Weights of a small GPT-style language model, trained from scratch on English Wikipedia.
Architecture: RMSNorm before each block, rotary positions, no biases in attention or MLP, normalized queries and keys, capped logits.
Training: a variant of Muon for these matrices, 144M tokens.
MLP neurons of a small language model. Each row is named by its layer, matrix (up: input weights) and neuron, and shows model dimensions 16-111. Each number is 200 + 20 x the weight over its row's rms, rounded and kept within 0 to 999.
After each neuron's rows, "fires after" lists the tokens most often just before its 100 highest values on Wikipedia text that the model never trained on. A number after a token or word is its count.

L3.up990,179,204,195,200,214,216,185,212,201,201,193,233,172,142,203,203,201,257,199,219,169,211,191,202,193,216,193,253,210,214,185,199,198,214,188,201,209,169,175,170,213,192,181,179,174,194,214,191,225,213,190,213,219,207,216,155,198,195,249,208,216,139,198,195,178,182,213,219,203,223,210,235,167,178,209,192,197,202,194,191,189,202,209,244,223,178,196,211,166,178,187,200,229,202,221,215
fires after: " re" 23, " s" 9, " S" 8, " t" 6, " pro" 5, " l" 5

L4.up162,215,212,203,233,201,196,154,194,201,176,167,199,179,215,160,194,179,226,185,206,172,160,200,184,200,185,174,188,165,201,152,179,212,205,211,178,213,201,195,205,177,221,197,202,209,212,173,185,223,208,155,158,210,188,228,194,203,236,163,183,196,205,200,198,212,227,209,192,233,174,195,185,237,225,227,230,233,183,182,244,199,181,187,194,247,220,196,195,179,226,223,224,226,183,195,192
fires after: " Z" 19, " D" 15, "end" 12, " d" 9, "al" 6

L3.up809,216,188,167,186,222,218,185,177,151,220,211,186,195,194,196,209,238,251,190,195,205,217,223,184,209,192,203,184,191,206,183,221,195,175,223,212,205,193,248,173,138,161,217,208,198,203,221,192,180,200,194,192,205,206,177,199,179,201,218,226,216,183,212,209,166,195,213,223,179,229,234,233,213,224,208,194,217,192,189,194,171,190,166,221,168,200,219,206,206,215,203,174,200,168,200,171
fires after: " " 38, " (" 30, "-" 4, "_" 4

L4.up940,215,249,183,180,193,250,221,186,191,226,195,236,216,222,204,197,208,182,209,208,206,186,188,193,171,211,206,209,199,206,197,190,223,194,182,195,184,202,182,186,198,169,222,154,199,180,191,183,223,203,208,196,198,196,204,199,192,180,189,212,176,213,172,205,209,199,218,212,200,207,214,184,192,207,187,179,149,195,218,204,203,222,187,192,220,197,246,194,218,164,198,217,233,224,167,179
fires after: " C" 16, " c" 16, "C" 15, "om" 14

L3.up717,209,206,192,201,213,186,185,212,207,233,201,235,198,184,203,236,235,210,174,202,213,199,202,190,200,208,220,203,214,245,157,223,210,211,192,205,208,181,225,151,211,177,215,208,167,221,208,201,188,169,193,192,189,213,154,223,230,205,237,215,237,175,205,214,206,211,227,223,216,213,210,217,207,188,198,186,229,202,194,189,175,182,170,187,158,184,228,237,200,200,234,210,201,195,204,176
fires after: " h" 24, " " 13, " H" 11, " c" 8, " (" 7, "|---|---" 6

L4.up885,211,202,237,207,186,175,190,193,220,236,220,175,218,178,180,200,206,195,226,210,180,158,194,194,227,176,215,210,186,184,187,202,214,199,214,208,230,163,185,217,219,207,225,196,174,179,185,240,213,218,186,200,221,183,204,187,182,228,182,219,177,196,214,194,192,173,196,172,184,199,228,183,214,224,221,208,224,171,177,249,209,210,221,173,152,207,171,246,208,183,210,220,185,183,193,193
fires after: " d" 29, " D" 25, "D" 16, "d" 7, "G" 6

L3.up1070,179,211,170,230,230,190,166,228,189,184,208,167,215,226,216,218,178,252,176,217,193,212,191,223,187,163,189,187,187,222,236,184,203,208,217,178,192,198,197,194,195,221,194,200,180,186,208,194,222,186,188,208,206,185,202,261,240,200,167,224,227,171,180,202,173,192,197,209,213,213,193,176,243,220,179,189,187,211,202,190,199,198,208,197,198,169,228,177,247,209,142,221,208,212,223,198
fires after: " L" 29, " Br" 9, " v" 7, " l" 7, " G" 6

L4.up531,170,217,193,217,203,193,181,217,155,159,197,209,210,224,206,226,188,202,228,212,210,267,208,175,200,218,182,207,198,229,178,201,206,190,197,218,173,189,214,217,201,185,224,187,247,194,201,189,205,181,173,160,165,189,231,208,199,199,168,172,159,195,168,240,202,213,225,211,174,224,202,185,205,197,204,181,200,222,220,183,204,189,173,196,203,215,178,213,194,203,171,188,184,166,204,205
fires after: " C" 15, " L" 9, " H" 8, " E" 8, " W" 8, "e" 5

L4.up1072,194,206,228,230,188,216,197,231,214,164,184,262,183,187,186,221,198,191,162,197,191,204,228,197,200,219,240,182,228,237,203,229,195,205,230,216,223,199,208,192,180,192,199,196,160,230,218,203,159,204,189,194,210,212,182,185,223,191,193,212,201,221,209,197,180,205,214,171,224,205,185,174,192,197,216,210,192,192,221,187,220,204,187,196,189,202,218,207,200,197,244,200,210,234,188,199
fires after: " c" 18, " at" 15, " to" 13, " in" 7, " as" 4, " for" 4

L3.up491,198,211,208,203,250,204,181,205,176,207,168,213,196,232,224,183,215,186,181,202,207,245,226,222,214,178,191,173,189,203,173,217,195,226,196,175,228,195,196,200,147,203,192,172,190,211,185,204,191,210,174,187,152,186,188,212,199,191,171,219,192,202,183,175,208,237,202,210,188,178,202,215,193,208,227,200,191,247,190,187,212,206,185,182,202,196,174,198,170,199,192,198,233,205,176,240
fires after: " L" 30, " l" 24, " e" 11, " E" 10, "L" 7, " " 4

L3.up844,198,207,214,206,211,208,210,229,229,188,188,170,193,247,203,180,208,221,177,227,197,214,179,192,214,219,245,151,152,203,209,197,177,192,193,185,214,185,197,217,175,197,215,227,198,214,191,236,216,201,200,190,194,187,200,239,200,211,216,209,194,190,169,212,194,197,188,210,184,190,230,172,211,213,219,194,187,218,219,172,198,207,174,210,209,216,187,187,234,230,201,223,228,190,185,234
fires after: " L" 39, " l" 27, " (" 7, " " 6

L3.up433,205,197,214,189,217,168,178,191,189,180,206,217,166,174,211,208,206,224,211,193,200,211,197,212,203,195,207,242,201,212,200,183,184,165,207,196,170,202,168,191,198,228,164,194,188,202,204,186,219,219,218,170,191,191,202,174,211,191,238,229,221,161,201,198,190,180,225,232,223,182,231,213,224,187,235,191,214,238,210,173,157,213,199,205,151,215,199,215,180,220,182,189,193,222,225,166
fires after: " s" 50, " S" 17, "S" 10, "-" 5, " M" 4

L3.up869,240,177,200,202,213,194,227,161,192,201,229,227,184,221,198,182,181,230,177,210,192,223,207,186,193,228,195,241,199,227,219,211,223,210,212,212,144,216,178,224,178,231,174,195,204,189,201,196,233,190,211,186,199,186,247,186,184,196,219,177,226,191,206,202,154,186,194,228,176,218,175,213,186,183,194,207,176,228,167,171,162,218,207,196,179,233,221,218,182,232,175,215,214,200,183,210
fires after: "-" 25, " (" 18, "S" 6, " \"" 5

L3.up752,210,183,214,180,206,167,195,163,211,181,240,180,185,198,183,216,201,215,157,180,196,238,187,190,188,157,154,198,197,222,194,208,211,203,184,199,210,197,191,148,222,196,166,196,211,194,188,211,205,193,191,196,214,206,200,196,182,192,202,249,186,188,212,180,202,192,191,205,222,204,174,198,260,201,219,190,187,175,158,178,175,232,219,184,189,204,223,202,198,190,214,234,198,191,202,188
fires after: " " 23, "-" 10, " un" 7, " cor" 6, "O" 5

L4.up431,196,212,202,206,207,220,210,137,205,190,179,193,218,204,197,250,156,211,207,217,207,233,196,182,225,203,178,177,193,203,202,207,180,220,201,172,188,194,200,234,203,225,202,196,217,203,164,207,199,184,219,168,219,198,225,207,179,189,234,198,201,199,167,226,199,191,183,201,204,238,221,174,214,183,162,200,219,200,176,176,232,206,175,223,201,193,184,254,221,205,214,195,215,172,207,180
fires after: " Z" 21, " H" 17, "W" 12, " Br" 7, " W" 6

L4.up365,201,186,202,205,240,219,199,205,225,200,192,204,161,265,191,222,210,167,183,184,186,197,165,207,209,216,200,194,178,197,203,231,182,217,225,156,190,219,221,201,209,180,186,208,255,175,218,208,233,198,199,192,222,227,186,195,218,215,206,179,183,158,182,197,199,215,184,178,208,199,202,160,204,196,232,214,215,206,194,194,169,142,195,212,187,200,164,180,255,237,173,218,209,199,217,201
fires after: " L" 15, " P" 15, " l" 11, " N" 7, " as" 6, " cl" 4

L3.up1021,234,219,222,240,195,209,190,220,208,194,205,179,202,207,195,206,186,208,198,211,197,228,160,200,189,204,189,229,229,207,201,233,164,217,206,202,203,215,203,201,204,188,226,207,221,203,192,187,197,237,209,202,221,201,201,220,199,231,224,206,216,203,225,211,181,156,185,190,231,173,249,188,237,234,229,191,189,217,225,191,202,212,209,263,205,196,199,195,227,221,229,203,215,182,160,212
fires after: " l" 29, " f" 13, " br" 11, " L" 10, " p" 9

L5.up1110,195,197,205,209,203,185,208,197,183,187,181,189,184,252,212,198,220,209,188,193,199,214,179,188,195,219,222,178,202,184,199,238,212,201,244,202,209,250,175,194,201,187,195,177,194,207,226,209,196,215,148,167,195,187,181,218,190,225,214,191,213,262,228,186,182,202,203,210,200,186,220,177,185,178,227,208,206,157,209,179,195,194,173,226,193,184,168,217,184,200,219,205,170,212,202,198
fires after: " the" 30, "," 17, " in" 10, "|" 9, " at" 6, " of" 6

L5.up952,190,201,231,197,240,221,165,212,208,213,164,183,183,196,212,199,192,191,206,243,229,206,213,213,198,225,180,200,182,174,214,199,201,216,188,242,145,190,219,213,166,167,222,215,232,172,191,183,210,176,183,203,176,161,230,231,209,167,199,239,214,195,209,201,204,151,176,203,166,237,226,206,220,202,185,189,188,164,200,209,223,223,202,164,180,188,204,163,196,203,205,189,190,178,202,184
fires after: " W" 17, "w" 10, " L" 9, " M" 8, " K" 7, " R" 7

L3.up64,214,173,212,199,213,189,192,181,203,239,176,216,173,240,198,160,184,228,208,193,162,252,178,178,225,185,208,207,182,246,189,190,231,173,203,210,196,198,195,168,203,206,236,212,200,219,201,218,202,203,228,208,193,176,197,204,209,172,238,242,198,200,190,202,204,185,162,205,252,168,227,179,197,193,188,193,189,166,191,178,178,176,170,185,188,228,199,198,210,197,226,222,201,163,225,230
fires after: " (" 36, " l" 9, " an" 8, " In" 5, " \"" 5

L3.up106,173,218,224,150,229,183,164,166,194,240,226,183,212,184,190,186,211,216,154,191,205,243,170,197,181,203,186,188,199,205,196,188,180,182,193,204,179,182,159,183,196,188,208,208,205,198,208,210,207,193,217,162,184,200,168,210,165,179,212,207,199,189,176,165,183,240,185,212,208,199,166,151,198,212,226,201,159,197,220,192,185,223,203,195,170,200,180,203,210,237,186,212,220,191,206,196
fires after: " \"" 33, " (" 30, " un" 12, " inter" 5

L3.up382,189,214,176,217,187,218,201,181,227,198,209,237,182,208,215,216,209,178,190,187,174,205,204,204,207,216,210,174,207,197,161,226,216,209,195,177,206,196,242,244,218,172,211,175,216,179,223,196,185,227,232,207,176,200,235,204,211,168,226,211,194,198,181,225,185,226,219,197,238,202,198,177,180,198,231,158,193,185,253,218,215,180,206,242,200,180,225,195,233,209,188,204,208,217,171,181
fires after: " P" 22, " c" 13, " Is" 9, "h" 8, " C" 8, "C" 4

L5.up611,217,185,223,218,224,243,200,205,195,166,212,189,179,231,209,187,173,202,191,241,187,189,216,222,182,199,175,188,150,196,184,154,196,193,206,209,218,172,213,199,218,198,207,209,185,181,209,191,194,190,222,220,171,164,211,183,183,213,182,220,221,202,201,205,194,193,192,200,195,221,207,184,220,195,186,233,180,209,171,206,192,232,209,152,161,202,194,161,227,189,180,228,204,194,185,199
fires after: " l" 35, " L" 15, " K" 5, "-" 5, "ish" 5

L3.up634,192,216,184,193,183,171,187,165,187,213,170,179,205,186,194,209,201,207,192,172,166,233,191,192,194,185,197,196,163,209,230,146,226,183,194,225,211,212,192,165,195,201,206,228,236,203,203,212,207,184,202,174,228,185,201,201,165,178,224,192,188,176,201,208,168,184,184,239,218,197,142,183,189,221,215,195,209,212,181,173,179,238,249,231,166,201,227,219,212,201,197,227,187,184,182,170
fires after: " un" 28, "-" 19, " \"" 13, " (" 10

L5.up780,194,201,217,227,183,203,208,210,194,234,209,220,204,223,208,220,195,192,204,206,165,216,224,207,177,167,174,187,229,226,215,155,209,199,211,209,201,193,225,232,228,210,202,198,177,200,205,217,189,166,246,200,188,210,186,219,192,193,203,187,191,208,201,227,207,195,182,171,218,211,222,203,158,211,219,223,193,176,202,179,179,191,227,165,200,206,194,183,186,166,210,204,248,229,207,210
fires after: "h" 12, " one" 12, " elect" 8, "man" 7, " was" 7, "n" 6

L5.up644,222,214,192,202,211,218,204,199,190,162,210,178,206,207,175,227,226,224,192,230,182,211,230,185,204,213,216,171,193,175,178,207,213,183,186,213,210,180,188,211,191,213,196,204,204,216,196,206,213,205,178,195,196,171,213,187,205,191,210,218,206,215,224,187,241,218,182,217,216,212,252,194,201,207,226,219,250,172,180,220,198,203,181,172,205,188,215,232,210,206,192,226,171,176,196,209
fires after: " D" 27, "D" 12, " d" 11, " in" 6, "iv" 5

L3.up191,189,210,199,200,192,167,215,191,201,247,222,218,209,196,187,198,229,178,167,190,206,219,196,167,199,173,175,199,204,199,200,216,205,179,210,180,191,186,184,172,198,225,192,210,227,187,208,232,205,197,205,168,180,216,187,201,159,182,229,203,197,193,160,198,208,203,184,231,166,204,181,202,206,198,213,181,171,178,224,168,204,195,191,173,208,213,228,199,168,214,193,162,165,178,213,211
fires after: " (" 23, " \"" 18, " " 9, " sign" 6, " inter" 5, " Jun" 5

L4.up47,229,237,220,194,187,243,220,209,232,212,161,183,217,228,224,206,172,204,209,219,182,200,213,190,216,203,186,192,203,215,167,237,187,190,182,206,210,207,178,225,211,226,184,166,249,176,194,214,203,199,223,219,171,219,212,174,220,199,239,203,160,219,197,214,208,212,213,258,209,202,202,214,189,217,223,218,180,164,182,202,212,187,171,219,227,235,213,186,217,198,193,220,207,195,223,202
fires after: " C" 23, " K" 17, "c" 7, " c" 6, "ri" 4